From a checkpoint of a small transformer trained on Wikipedia.
Size: width 704, 11 heads of 64 (1 for keys and values), MLP 1856 SwiGLU, vocabulary 32000, 72.5M parameters.
Training: a variant of Adam for these matrices, 1799M tokens, 18516 steps.
MLP neurons of a small language model. Each row is named by its layer, matrix (gate and up: input weights) and neuron, and shows model dimensions 64-255. Each number is 128 + 24 x the weight over its row's rms, rounded and kept within 0 to 255. Numbers have three digits each. A neuron's up and down rows have the sign that makes its largest values positive.
Before each neuron's rows, "fires after" lists the tokens most often just before its 100 highest values on Wikipedia text that the model never trained on.

fires after: "\n", " His", ";", "-", " N", ","
L7.gate271:107146129138156114107162126121174148139133143152122113123181136121122104151111112158096121148105159125134096092123105111148131150147149124142099137116144106129156130122148136142166158100167116137141106104120113142145186127080112136135140131104137090140138134134132131161122162127128110106140094112096137098136115077135144125125145109112160118141099161134129143139096075134139130105141133132121098104141142155144123092093106102138186119119087098165135142139132091153097160112136109159101142102124115138131117108150131113143143127133153151128126118168098157118120122124121162114
L7.up271:102138113157148131126157126097104110117140148154116125092118158086124142110086111148142119157126176154127113121103089127152161102121097134138093122149099115127141116114125159116146183141124139129143108073109168094156142157129139172147167169132156137148114166120112122157115161117131120128102089136153099116129127082113133157123159148102126121115093138161143133151075081155148137151136163135124120116131118176117142073100070128117158138075156096155177146133144106161138159143150149140121128142141098166120122104115093161169144087150147159101155137176095156126132102130140133125

fires after: " |", "\n", "|", "ovsky", "N", " State"
L7.gate909:117131109138125078117126114125114110110105155120144122107125151129145119142138126153116161109091127155138126096151145124120118090143117137137145190118156091113153170162171144144162052148123127112154133132149078098111137075087135105179095149128173129124165108126126111128147083093113103138138141140112093155106132120172164132177114185149081110152114161133139124111144117156155104146163112147136116149149130128119091147180146106103158095100081109157133157167166122138107089142155150145143138129099121123087135127094133142130137113127117138095157115167176116151092112132111129099
L7.up909:158105060143192153164140134112125100123132132124125146142131108105099125141118107103118122095142147135128103149088125136109155140132136144086144119124099145095131147091126117114119145124130101102150099116097119162160104118138134148105104119162072153107086121127155145149130153130126156131134147204085130108128124153107109138108114096106139128113188113146124133154129118122151127110114121147138109161129166087118110147102122101112132163142141097151160124129085114156145135091110128095090115137129128132152104153142146158086111165168146145097102116143113146162135148115139083120

fires after: " |", "\n", ";", " ", "|"
L6.gate62:143098079154126094121151123132137135141126137108165131118139134102105099088147139145142115130113127144089140114115122118140139120147106164145123160075124054108145155106133118132141095129176151129133142127137141148148147112140107114159125129100137111122175125092124125161145137120128133100148097134097126157122127108185145113163140177130120121099080147121062157196129106164146126108149075153121105149132166105121119093092130096129125139098135128147145174107162148159140086115124111143141155117153159170147153099114111156109127147125112137126109109137117171120130087097134144117
L6.up62:108112153132130158169108092136129132138144115176090088158117102141129109123129154106110137146128138098131103140138153158119168111103108144119132109142111137129133100117070096112137108130084155106138137137169113095115086126079117086120110177137130128095083116131149175111133087087150142087164134127163095150110131125130187102123175107117154130134082162112155161115136093134120123113160147102119140142105124116116096167145149113110097121160154114154132114082118136140111149096128129130104097159133111103145092145131147160092159104137134139110097138133119092150085132103144128054

fires after: "\n", "|", ",", " Mc"
L7.gate652:164123127135139155104134165113144164112121146125144139123127148105141134112108134174144176136145098187102117117132104160169068143102115107149165117101152096114118136125158159081116116131143143111173131129144115133137093130134129135112124102144183135179108127119102128125045135139123092154108110153119125154082160111140146132122138128116079125171160143124137115148171094113124120103160106163149106137090147138141137151147100166148132114126053119123120153152110135150149162087138112149116185108163128112166077150106141110110134113156146124094139117120158135093126089098113115103
L7.up652:103107109131100136113149118141110097137130133151093151105077132113115179135105081132046199131131160173139091142175139122125117121110112140109144095131098113113140125147105119124111111152097111108156076149107130103137151104159112108079106126149114120127099143099139099172142092139119094110103142138106113127131113113084166106136122102105163146154115123136136148123122144124139137142164129133148117150124124157071115103135129107108115124121091111155125135150128141148141130108086129160140122134120140124115118160089101127179096111088116094129169135129134122145090149134123084143

fires after: "\n", "ig", "ce", "-"
L7.gate966:118154096147091121138112112117155144131122145124142122151143104118151115113113133120119126128133129112076145107159096112089128120095121143170084135189133102134131113150155121132117139133099174136130133108148140112170156114098128134110120166154141140085076147132072141089143153108124129136096134090105113167136102146110084111131143130155138153154091147185176137106109102157123093148138110110124153130158117172102136088133117117111137145129143092169176138128138117128137118117112136110111157121106126115111112153116142122126129118116157120101129103134146117159130153144143080165
L7.up966:075200098145129102131130104120135107103155108152148128104102152109122150127116122149105130118102144161108089123145090106118147108130097147177134084156133088140121127161147117110112182135092118109126092102106143100120144128091118187115124154133136145105080144120117133116123158131146104121094110157131125153123154076081109124183142131119133158180091129162108168154122107120152152143094151145124126137179102166087093100120059109105148150093123152179131144156131108147103134145138139152104125134152105162120114140125136120139112121108152129110158135165149120136116134137118130137

fires after: "\n", "\""
L7.gate1694:132131134143119087094172112149150187095152098098141076181091120143148163134145141141127124131072104192141137095108136148099192107155142119103138131110154127121151170131112136156107124105144073146090143165139088156116116110102140146161095084124137079089129125137127089127102083090082107154136115132162084133105150117114151132165148096150127111112146144151084153147133099162126100143092116129079115127067108139137127126091123130109115133163087131165115126172120135144113122130142143134126120144142116135123122112148151089124110117154116109119077111174086122118096137111087163161
L7.up1694:113084130113108103157145147102126154117145160119088127179156145140111162159144115128150110122103154149138140103122076117121126110111140138125164168164118066102124089135137171154115128141155107093076103092179076154116122128126080130136141104133136081155124107143075143156144159133133128092118120148129120059121121172149123151141146152156140116124112138110136088100039105171136129115094097151152197155142127163131131136128148109136093152168112129111032128183154139110114120100135135133139130109104122129143132142138149119153122086098101171134148099137113104112120127184110136117

fires after: "\n", "-", " His", " The"
L7.gate1360:142139116115132140118117105155141125118113136121141127165158112123143141122133113147109143125104130113134128101148110098060130158161111082139142124077156117135153141123121118142106134155137099116136123130127121108133154138095126160111117150174141136117131116100130116118149149126136109171139106129104090120088130113097105125129129132108149152183116146151102115140112142108182117132162137131147116108157144127106087122106161122125152092122076108147104134130138106190120092113084139159101127116133117110118111147123128093127124072080118165135144189124116121132135159147100158106
L7.up1360:092126084141147130158113120090116084136119170172102105121114130110136157094129092153094110148134161135124098095135126132111154108111104121163114109122134082110169120147161154130157166130118137102117051117118131066145136126077086146113110152135132137123080133095126185161153187145125092112131099156103110153078155090092114148166138155122147151165084122177127177143146098131159167156125138103151130115132125139098109094119101104098176132113117112149129117143124135117114084121130103076121177127130111164126126113115103107121122129118155161127116151165156121138143129126121147126

fires after: " |", " 2", " 4", " 3", " 0;", " 5"
L2.gate1142:145150174115131124114096154138175151130097145152109083109181119148073144114117135136125157100128122139095180118092134106103121150123103153098145171130127120142119126114095171154140086175165112088135104112165120120157145135132141103073142103138124128176161148126104118146141091112141158097095173137169127111118111157128134125142119152142097124121148132152119115127124108164144118121120150113105154141131129144144122157123122161088126158078121132130158174091112142136117096141116098113107138115164124159092099144076163083199203121177129133127128132142113093132116085118164135110
L2.up1142:123145133152136121156148161120155141129124114092133123101133142122082163092090124138127092134119095162113153125090160105155111133134114118149115147137159148173081141143121146135130149180134116137137094075137165131135130196115123115124097144123116109151110094127095107148140113107141110080095146128142093091129143140097118135143115104143093131123115104157142145115092148135116155120109160079136143148170133110157126137075115190160106108150138112105149193117129133104131131165184137145127145129139151140120109166103176068102132107182118132129133143131095108161135129123128149113

fires after: " ", "-", " \""
L2.gate716:149153168127100136163080127133090134110114144105127093101105123127103129112138117140113160142111116142127132127118132106106101070154107168125083116163159154084115141153110122128146175107153107139120095106119115115133137101136143088128117147116146107156107129133127099169139129147139110103152120115157150131113123088124111166144109116155144106156099115170166156079077140149135183121120111141110114179079112146125096132092108126117133153120151117111122128108113101118116116120155093110125155131141154164105148141154134144141153129088120114170136114112098142135135131128169146092
L2.up716:121171136160108128134106119118163140066097108108109114083125117128160093198108112157131103103098130105120160108114109144131131095115135118158114092125120115070139144150176109129160160076164144102116139128081120126137130122116114148118139093119152124103164122179127134100138106123128103135134098134088119144125145136134145164108175116146138072133121138143156135151099115116132123106122150145144096142141139165159142084091116118163128099137138131126134108120160107121121190105132120198097132120108125147152113142130153147124148171126110102130177121139130080119138143122140102097

fires after: "\n", " as", " |", "-"
L7.gate406:133131131103089140153142124084094133131129102129124158116125145125163104139095152139103113169085159140143123125119126082152123114186088190109123119143108119102111159173110162129106152112131158129122105113114085141147150110087131107126132119206156126137121133120145163142133154095125116147152085144172130142122141130208157148184100169161104144104153164119101132143185090147116104153120118143153098151143113115115148114150106136128133144146169074142149152150152125117135108100130105150137166136151095096111138135111158179151147129116124142181137088159113092167099124151128121159
L7.up406:156115129148131127145154142154096133120116138114145162160124124118135151137100106128154145151117125140110091113152157158115148170153128114129114132137162157089151133156113099118125106128151112161117104136113135121115094101098103165117138106105123155127159143098125107120179148118138146138122156177145109132154114093113178199108076151147156154121136131124127138104103106129131126168144142181110125168114132151133135178119138142166125151146115089100102154100130195125139114105112144123151143109127146159135109132116167136128177159136191133141144130150137154151096145133119093097

fires after: " ", "(", "s", " 1", " 3"
L2.gate825:119176063150166097089145160153144121137178123140133145161114140136101159109115123112080113135108152135149126122118146140122120103158122156178143099111139112144170146165163136084081149104145118109123126095120124141116129107123143166130134135187115134113114120108125110120149155145134132135113165121140175157186132130140110112147140113160136085135111130145144129140152099161146152081127127103095137116148126112137145112132087096106085146105156136167115133130094074139147143112122167160129152160114118105114162117148176194143111143148065134140169122174109145116111101103149129119
L2.up825:122137131112173144122120095115115124113097093108106111148132099073125113136096126111099110112189174150131132163129092066152118125085128114134127136144151143115157102154135136088090123119145108118151139098098103109092122114154155140120099105092100097136150111148085102166133176082103121120119110137091157117113155130135133080159163119105100123121118145135110130132114120125129173117102128106119146142129142139125123153108131098169118133135137121186114114144158099133109123110144151076148155144153119110116096121107096105126127143104165135133119121097168127148169144153119113153

fires after: "–19", " (", "|", " War", ":", " (18"
L2.gate921:162129103133162055176145143128152143125117136088136168117128149124175137143068147104129125168149134120128116120137129118130138132133165155097127122135095093131075146159136135121163141138138138124122146188109117161203143159113133121172118151151090141111097119112159138115120130119101116112125123139102121124134102143126128132126143140116089151106153155086104118148112156118160123141145141116114142139100103080157094127077140088136133118104145143081107148166144121076137160124131110133125091141149137130149130155134160137148072166129102106136162151154134114136157137158117088114
L2.up921:122098156120153123148144118138163130131126127143094143120120130131179136130133151110082136130083120173140144149143097086134162135123116126173111116123101098108092103161121132153113144143151114136122152145105162141138123130129115121115120133118104154125134114157116098142089076120145136130113101179134142140123165128143080092129130112169095093133088131132146136158154120121093146094100113121103129122139116167148153108085098117145189141102099125143105157158144114180124099123153122141127062140124118107113115102161110115109150102139143088111097115153135148095129143130098106179

fires after: " well", ",", " such", " For", " for"
L2.gate10:121161206165124146142162126124172122134136127118113132111134117099128121105140141131087156147109116157075120128138126142132131135121084109111118158110165094131115095107123131118152094108131108145133114129154148107136116144098151083170144166162131128168127128113133156171154083138102119105123136131121104143127090123099132116153150110109127145101126131169148110117139116134101115084159076121158151140137140153162124129090142122133120149138114101127086119127145102149129147165154148134140107091157092147141132137072111117170095127136128115112120125127119098151110108142125155115
L2.up10:138152142100167137098118164121176145109114159097121129075145109107132129120130155175108121140101116152125121153108125131128100101181138126128154153097095095129120102173176155136143086110137125136128145112127162116133107121123148116128154114157073162139128146135138126124136136114152119125097166112129096161121118101081146133113139111128094122116158117127171120173140118150109143115115139140106131123118152124107082110156156146153137136099131137160119121144134130118167151154106052124156135167163116152145160157137092117141100127130156147141089117136106119100145073128126171136

fires after: " |", "|", " Writer", ";", "=="
L7.gate1621:121141154142140129109094135173117133102111181115074172149136131104151174114153115150150116132097087106120135089134138097141103137124100064127124154141154162097157154113128100110160159154094150088146114153133096139093151145100191124148150158120120132115162143079083096129126154146100106182127090141132100150124112104171158146152108109151135129141135146085132082120150119139150092105145089161163120124133127114141163145147129156103123161127116152107115118146077090136112141114134089123105158128130113145123187090141119111186128107093117121136150151138137137146101145129107117120
L7.up1621:086164141116138131118123132108123108105101166137131153112132143160153120089155117146124150133147116124068131138127115099130141131112123099117145152161123132109153117150168079129141154101125145164149109155141107149119119115080173132131122127125139138144154123064080150122111091160122137123121095120107108128120115054160148132173149159156164109147143139118112141139140138145136118120138122136130108126126163113136117141085104099103143139120085136146131143152101103153160130137116121149131152106132136131127162126107094129099113099120138147146114120170143161151113134138137130127

fires after: " ", " No", " votes"
L2.gate267:138084107101143137140127133089121147133137134125115159086127133117117108108099135152083111117100139128123140132119110146142146096157082141110133105084150164100101139153136117154103159110116123109111145086146127085127130105091138085115143144155098130078121150167106120163122092138113156107075144115120127091098135126125073101115156122131139092141101136135137156126132140149142142123134126125145114111103105144079092150163100154131120166159116100050102130129097098115094134125083143151154200147152128107113099169144117112160155147118090185151182073143124123104133076147110160104
L2.up267:098133144155117115132101121111154134141143138132128134115156107128131122157122098112113111141184123121160132107101143125086140110112109112178173127109159124109137102132147136149130095153139097105093169136106143160147145117124118078154119140111131110110152105074112143116118136128094152118183127141107119127089145155138125122162130171122141103132145141114172069142103149143136097072138124133156123105156156137134156110154140139080105135122131144120127079130128135159103132117151111114136166114122112134113100142130094105071142129071159185109149101097155144112117157079158102067

fires after: " |", "|", " the", "s"
L6.gate507:127149161095133107091133153119082183136155152170106155117162137110117093127146120186175125150124081136145098108098088122124086110072145108132115086117130113147127116103132080141128108151150118110108143126121079150140125129114113086120103123178131137134102124117124110094119120083105135152092157193146129130128135150152112162165077132096140113108144167121106135095128112148126098084157105123141131116107183096127118126139099141131147129124110128145101083144187132154100133128098129123114166175179105122113143101133146154175110099155108148149123112146113133141115111112123120110
L6.up507:071125127130114087174118130139136080100096090111135125170103142105088103125099125112105096122143138173133120098145168144120131117122139106123104096150134138121154134072171166149107146133114164124107134143138135170115108115091105135105137120114112099152185131107065143128148086110166130132131091134136121165166112119121118150109063150162103174147120146100112140118162142124139096140161155133158142080134113125124120134119114103173101108139172168142125083162114147122119124118112123112151097098134147120122134117144145139142158161099126139144124126146122095131132158131165107133

fires after: "==", "|", ".", "===", "Early"
L6.gate248:125126109173124139136130131153119133108100153174099120120111133112131140076109112102076123148108133124087131114145148097121138146126115122143086149121101125079177119150121117075109126109099163120158142140166126124086109108136125109176143127132127121116121142136124146136124109142152101116123139128135131139122129127154128112137096119161109114130147154108154132141069141174107139124112088146057123113132125087144102123113079091097100134133145147148145129114143120105145130121103104133107112110143157116130127114120122138150106120104092146161155174220121149156025117156151083122
L6.up248:109154129141153133137126170133143127121127136095126131134116130135149119146124163126177077121163130134164133139081120097157097145159092097121112087116178128067108112120147145148104132093080140124114094117089117161150149179103083149114153131129131144099084135129136134144110166119111164175139133115128138130129092146138158161107125099125143153116132095161101089136142100097139120126113163127115127118157146153144157154133108155168112125112115168122114160124120149127133149101129117139100146113087114140133135126106167089107112132155134144111124087032119114141209147153110121144

fires after: "\n", "-", "\"", ";"
L7.gate1632:097086127107120103120106157072164122118134125115178119114160102122108127104087140131148144109084133122100137083087142114121095096162132134157145110136179108121129124109097134117143104123168112144113125144134081136138148121104124123140125111129142153081176092155095121170084155113137135182125150186156061141122185139127115137140113105160156159143171162146122157147127126143134125107094107114128133136093142135124172135115133128110107118110100131119144119139107130130117115109124158138107162152136125114124110126106145153098118125158139120124099107113108126082091106122104164114
L7.up1632:139120109136164134149140115148137132171165115112141106103101122122133131145096141141113131106116097071125155123164120088115120121157133143131169139087164126153138123152125143116040115121115095148111100130120137102104136134151118150132137114121147106146138112101138111107107083152132098119111129155120067130083108113110147146145100074153114138114102130144128105139116163124138129120161143113140089136120160111119151087136156121161107121146131134148116168105134066154104087164115139149178129133101113125116167131113131087133154115073091131158131134126130139076133126106149155151

fires after: ",", " where"
L2.gate1835:109134068124107115125133126129143145135122108099114147093160133128148102103114134109112178131130097167094157169116127111116129130135125145100092135122122148161153144127149135143113107161123102101128128177116130136151113155105129175055114122130123119133121126153137104134124138115130126115182154134162134119142104131083085124144159142155150140174116131131184140067113111162147134140114120105143161129147125155138144129152107144109137163118111104115116129158104124114123088122152138083130118155107108170139145125128129143113121090165122089122160102119180107127128115123145118156
L2.up1835:123179107137110138135132157116156175107133165106060127095104132118173113096129087113104108149113135151120126100119116053137135115162131097100135139155161091116127086174093085110144122175138123121103104122115080140118093144160084111083113099115098151134163129130122116144132154154108164092125102125157132109113117100110137118099145146167110155140112089157104172102122133115137153122185152101153099178130166124152124176101155149115163146105135097084152155132144140097110122151133153135136127095132152125143084108047159132162141124150150155156125144103122133131119106145165179103

fires after: " |", " Writer", " "
L6.gate578:147166146107168132184142160122128162165106126168147149071121103130105110129162137123116158124121125124090170127099113132145134088143120164151125145087170131168127115118158102115138174192126144123129116134132092118137169157103147122122141145112123138096098162156141116124150133144136176165140133169110122161118124111135120111114125163099171122092137133092153136141120145145128119138149142145121103097140165173157108150095140174162136116155126093126102176118147083127128142137066130136069122168107137144151141144115122149149149095118099130088145115140096142124113180098114190130
L6.up578:132120171094137119148076133132143137149085137152086160164119099159137153105138120141131131117103121136101125156136137171116139111098145134124140113110103139135150117138101100088155093130128123121139166093158151108113109115133096112107140088174128097122134125120132122128131142183165129125141145132141133115175128140178128092124171152116150123125133141115146164115078157159102160085100129144179168163117121151102098112123130138121140171130095128102124111086111131156134111121110138154122154129138127125121111153129124143124132126116140172148143128106148121162110120139152104120

fires after: ".", ")."
L6.gate1721:127174157112125140127093168147184135106107158093083137167167097113117157130141065133161098140098154103084133180158116097139124117135149122131123136119142095116123107123106115090123137086146138122125134151127111107147080156131134173156083167111133122165155138114159127127097096113119125118184161091086142127152127120117161097094138098155096142116158174129091192110129074140153138118139137122093119091136149112114143125060161110114148157102175135148114132121141132123157102151143104119103150129193133176132150127097116126149126145102130111109137137195117149093094131127100126165
L6.up1721:121147107128097145121132136144163152124170128109089093142154097078126122140111123114125148097150116132151148142129157067147158158140136153129133104140163114133120128146077168120127156113127142157110160095127118181140116148107128143146180163115115154139140096130095106173123150111112144121102139096090099113131137108121106119113116138147096123129152137162082142158161116149123103106088086104133170141114128125132154126098154122129157190122125139126132139119152098112091116146132147169146116119119120108147160102122155132152163129102160108107124119111086116112117132157155132108

fires after: " as", "As"
L7.gate404:144147136129128129104111099097151104106144141114141120125166141102108115152102079117138148167139140109146139130146148153163077153115119092162147144110176140085175149142125090106144179188138076115128154130118151140086127120149092116149065088154135104134122127121133133133118156076126140113122116148158108117115137128134163127099102143149154108097146132121150108058117117122122100196130123123150095129100125126156154133100137133160104144145111100110082127126156151148127079119123118149143122138086101105150148112126133161120148140161157103140107165136150132148126080160176112103
L7.up404:155092078105152106109155165118125109117115158087129159159133127148161091134150136126149129209059108113152109126128167136135105153140103126119111170111130156092139165149117132133161119123141106134158143104113077142129145132137161141116150125123128155120078128141122158110128168162110141097134092134155108108115171079129149137121111129106145168127147137154101125060091121122161135150113094124137126119123115078156123169064139107094128135128136120098120161129149116103125131137116098090171136144125139132158139121153108133119141085144164116101136125131131122124114142149144151137

fires after: " |", " United", "|", ".", ","
L6.gate3:169151134136109124079136168172150132103132100118075144163111151092182138100133115169113081140077125136131171114113124083134160130166134097130089181153133100153103142163132098124133126136127145136115108066151100133139124116109125115137132139128135180121127093165079069148103112157121147127162118104137126090101126155118110159139131108115139107104121146114117093137100128138147084089111124176055102141176140149130148125100104134138125130133128122145129172080140120111135118115161117197142158153152158146106088116136122168131172099136138123114145162128126124165102139136121115117
L6.up3:112120162129144141142180117138139127190172110168158139128132104120144120117126159110120123080127131118099141112126136058131121120116118106108130133109143119168096110150083093096129095160119140125153099130143089142129097136159150119134149104136152093171117124107108144101136036131132121133140185134178153097080140087157145168118130131068086090130123112096159114166131133173106114133128147117101101137103126120132126088097135153127160134136108148131123124097177114157129102137126080143135128106099135163140144140160118123194106171093151170147164141132148136089139108156154138111

fires after: " St", ".", " U", "S"
L2.gate151:072121123109096119137092120130112149114172191150090086135119096158105105108144129131108175134094120120110086161161127073152115112114116125129156114107072069100123128115099118112124145156122110134135102129213108114130114115103106128108141152146189130163144140136148119149098093124113095120119097122142137108135123138129123095120134110125118092118099166130165157118141104135104127039135110099110126129121112080118131127101117129153162152103130152138132115117131110133127098130116148112196139115137104131141099125067117151140103136167150155123146093143094106121096131096137145105
L2.up151:126188121102121115141121130159113168167154092132132148162106176114065163123137135111113143150128088149131094128144122130124127117135161140147131101153121118151118111144108169112154139087110117127132167090106091133113107129127074156167154192155129154086184156128130089155119153133171134069146126113119116129150131126123093153151140158146145145150106148150115131116161104132187164126113137126126135139115146143089177125145115126143162144142115158125121156110103137159148116129148164101112152069178111160108110128111132103115148105115098169123143131114113123139112120081122121093

fires after: " |", " 0;", ";", " Ah"
L2.gate318:120142128129155162068158124109155122131117156111082151124132139113085184125111145112118123149112160111162130163106154117133113073125117120101138157126168121158171147122121114169147139127191148105135170128156108114147102158093106122129113116116102102113092156118123149084120146191108127140161146129151095122139135088084130103105119175176109104128123156149125139122141145165110149100149123123140125092155117112155082081105175162163136135127138093095121109115125154140131104171181129154123150113120111166167124121093138140120140128159127138126133081105123110092126143133121171123
L2.up318:152127113098155139089124075136135177108089158152139124119124145141087144121112137134174111125139188094143112128076139135126124130169093108083130147133176171180128174090120144111144105145125118141113156084189089097140146151115093142127165125131102133126108151112124179129109132149110108152117136152104092125152112086088200121125101121135108099119089119135159112117155131105096139065148128121138149094106117111147087139071140122128159127122147129121116113123104133113115110158114125153124135116100144136148097104074162091129138151125058069105178094126123118093152139118105117096

fires after: "\n", "-", " \"", " (", " ["
L6.gate1622:146177112155132134143133111145118160093152107140071056143097097137145144128150175131118151127143192142159124101144104083155138125135124162132163132149110102073155121150103113146159150135140177112158104136140119093066171097109158091157107126133197163110129094142069107098089129128152088147159155153128154142133150151156129140133120104143136109139158143133143147137129076116132097132120138124096126137085135124107132125129064118144123117090145117125145127150102124157127172107118123118124144113114118125144111123073112129139146120129108116146118110140083100139137107144094161102
L6.up1622:126138102163117142131153103138113120138142131128138111135118125153157125120120112114104137158103116117154183133083098141137104111125136145134149129092137086134087144114123120100151114169129129100123161154091124120136203111123151114128132113113112147141152112107114079133112116117103127159139123138101178092121116124150108115131103108148120150079118134143130115147113143115139128090151127136109140140106153154150109166116166125139142133121117140093115129095164179153144084105097142092100102138175167101132141114122088096128129087105094104118098136152107106093094108127137104155

fires after: " |", "|", ";", " years", " vocals"
L2.gate799:126153129072158110127089151111148102184119146122173102125116152112120134093121145110159104124105127188166100111147110163143160142121092122146128164138111150130096124140151136138165112095147079155155108125147147127139132115127147099130088155119174121131119135152108142120165122173115121101097154094131152134130108079138109106139096119149116115074116149125134137119114082150118122098130113083079216097102113151115162148095118132127112130080189102138136144120126129110165112149119150139130158113159130147094130162134133112149133101129147146127133099146130111129128160167120136111
L2.up799:135089156184111179124100105109127161152119152137137107145122143139150122109156132127139145111116142135195114105110130148120138139161135134119119134136158127131147108138119094133103124160127141114120157144111169156098105122125125113136134122094130198121073139124116168151126142128158085124091156139134130117199128069105172151113125095113096152131112118109151143126146089090099086130122150142122164146152131132111143127114125103126144135085125132122081124146112132145099155121097126146133105121141110135171118146129156132171081146119100156109059158112128100153153093153123125106

fires after: ".", ")."
L2.gate350:110131110142134162138122107136110161115167140063148146125113127124148137134108146110168082132134148099113148151127094119124133152144144162131083134119130118131123121134121097129141128158103095119156134093118108128128067126134116139151101148128121129108095111091089115139139120088100085145120187141101120165189128104161148143155113106129105167144132133097149138134107129082099152124123118084083147109112161092138113143114099136153153124100139082137109136147115150091126099106095143140130135121110123168130205107127132106170158108184162139134158128107096086129148167142156136142
L2.up350:123095135129070103143136076105152133087139145125139136131100093142129107129153064131155165116141190132131125127140149104116174121120154117129140139087142133107162113152118144112137130094105153167146105155127126107135131120127113106113082132159107141109146103135149136104149134085121085121138065126089114129138129129141161106134120152139166156093142133133103164144154129137140101130112151111103140115085094127186181122141121144163132152116094120155091128127122110097144098157117150087148162104148091127156139111085138096167111102090137130120144141140114113164131129146116157122

fires after: " |", ",", "|"
L2.gate1221:138134143104142129115139142120141134137122174111017166114111160103133135134137105125079142159128140122136135143148114096094165076128059137144094146090129118142109141130113082132122105133136165127127140105122157130154116164126079136094116132113148100134149085136116127129165144113106125117106124149133111150129085113127116096134127169150066110123112128125154118131127140176128077108125093101119132138128147146175128148126182142112146144142075128104125166169154133155132132112184105113142188128137111146142152161132140104130114115174127113148157137131102081127148127128112146131
L2.up1221:169160132093139146118126127111129117156140132113109130099125139109145143119100146110122125160146118142111116157107174143088129096090117138153082133130160121151129154121142115109119099142135128119120142088153138124151119137141095124119139161116121113197112116091105150133116129162117201139107084150122148155134140121119128159147108127131085127128083096117123132178112154112128124116085118130132128108163137151148154143114177186121133128100110128147149179123120141120135136135140126116112122145105133146108089175098161136155134099146160130085146144103112139114181142158123170126

fires after: " |", " /", " 0;", ";", " with"
L2.gate1671:122131185136140135131137161094189127146124118106137143153125132103129126107060124109145151100125164130109155131126158063108117146112143067112101107098157157141123137106086087113126079122159127151138120106197127123149136125152131142100143123096127105148100110148127090131076150160131145152135150145124132143153132098089137097150115133137114138135114139132142134147142136179120144092107123084083169121119103150113141119119104133152169133169124094146107118124120112100131132125124109154140147127146171137071110115128113107227129126122135151110108069140112142114146105134095103120
L2.up1671:138150142116151130131148149135144139091157126114102172142102115114115131100139070071115124121100152078115141168158145106116134113128155103103129153132144132159149108071131138108112094148132165062138151140136125109143085182108110166119104120123130114129116098119109086151143122105166123085129166142102113150200109124169120111071101154103108125151125126084136113131122141109093116124131135060103101119102132150133125120146153117102119128124095146075115136085102155102134155143141117128159082140116097132129127125130127123198133112129113132124114155136129129102144139124120095126

fires after: ".", " |", "\n", "==", " Champions"
L6.gate1284:140123146122126131124138187143106119132124113115094112112143100130131127118145161125084152111092096120102181106133146116143147138149163140129142153092143119146072163114084088150123098128134144167135124170148161095121154144147111119122097128148145134128144120142086112091149130107119119125136134108113116144148113123150147114139153168098140096154194182165150141147145103148163075124158102123086156110149104152093154125159135133146115166098126126202100131121155088125155114124152098125142112184182102116104201107126079168144155085125132139130104111140106126141106109154079126143
L6.up1284:147169152165111164111141188143117084124154122116122156147131101116112135140160146164103096095156112151122158135146124113109143119141096133110129140119182069136119139163133137145134124146148129156125123160161095131151148160122115102145114130091116142128112128064105076152129164091099137104107122118149094155158102146136136139089109173107154125116148107137169134109139119149129119131150132130132178150070111127114152152129133102110143132085125107106125111116145118147148121156094078165146091099139130150078185118120107154160100127111108081115125163136122136097134166128133108097

fires after: " |", "|", " 2", "(", " the"
L6.gate100:147132143102134099139093143130110179139124128148117135131133124111155135074112144135069178104129146119161165121113158118118107121106150139123088177151110105113172162119103120094117126136113187143135171139192116121150125140115132130177129093117120103126140095143106133157144151143115164164100138134155104143123165144151091123119170175112144108093103144123122109083142128149136096099138123124138112133121132092154086097124146113105106154117115119187130148145143092133100123090135132159124120135147109113108097118122130144107122117101140166092110151112100139127140090127127109129
L6.up100:114115076102179095122135107140082149164130117135120111116131125154088137116103129089144165116128166134134128096168170138083136137114114112086098154169124151120152129104107139133141118153079158136122131098139172118122143178126107140102125141139135169119114142106149124145186140123138147114148099111162122179095119073103130179131143126138157109084144130137123166129094151123156113072139105128133147134125136111143095105124159120156118115182181127122089096127127081068158104130132094114092125130141140122126112116155127118116133121110133140171076141137032058136128150157138131120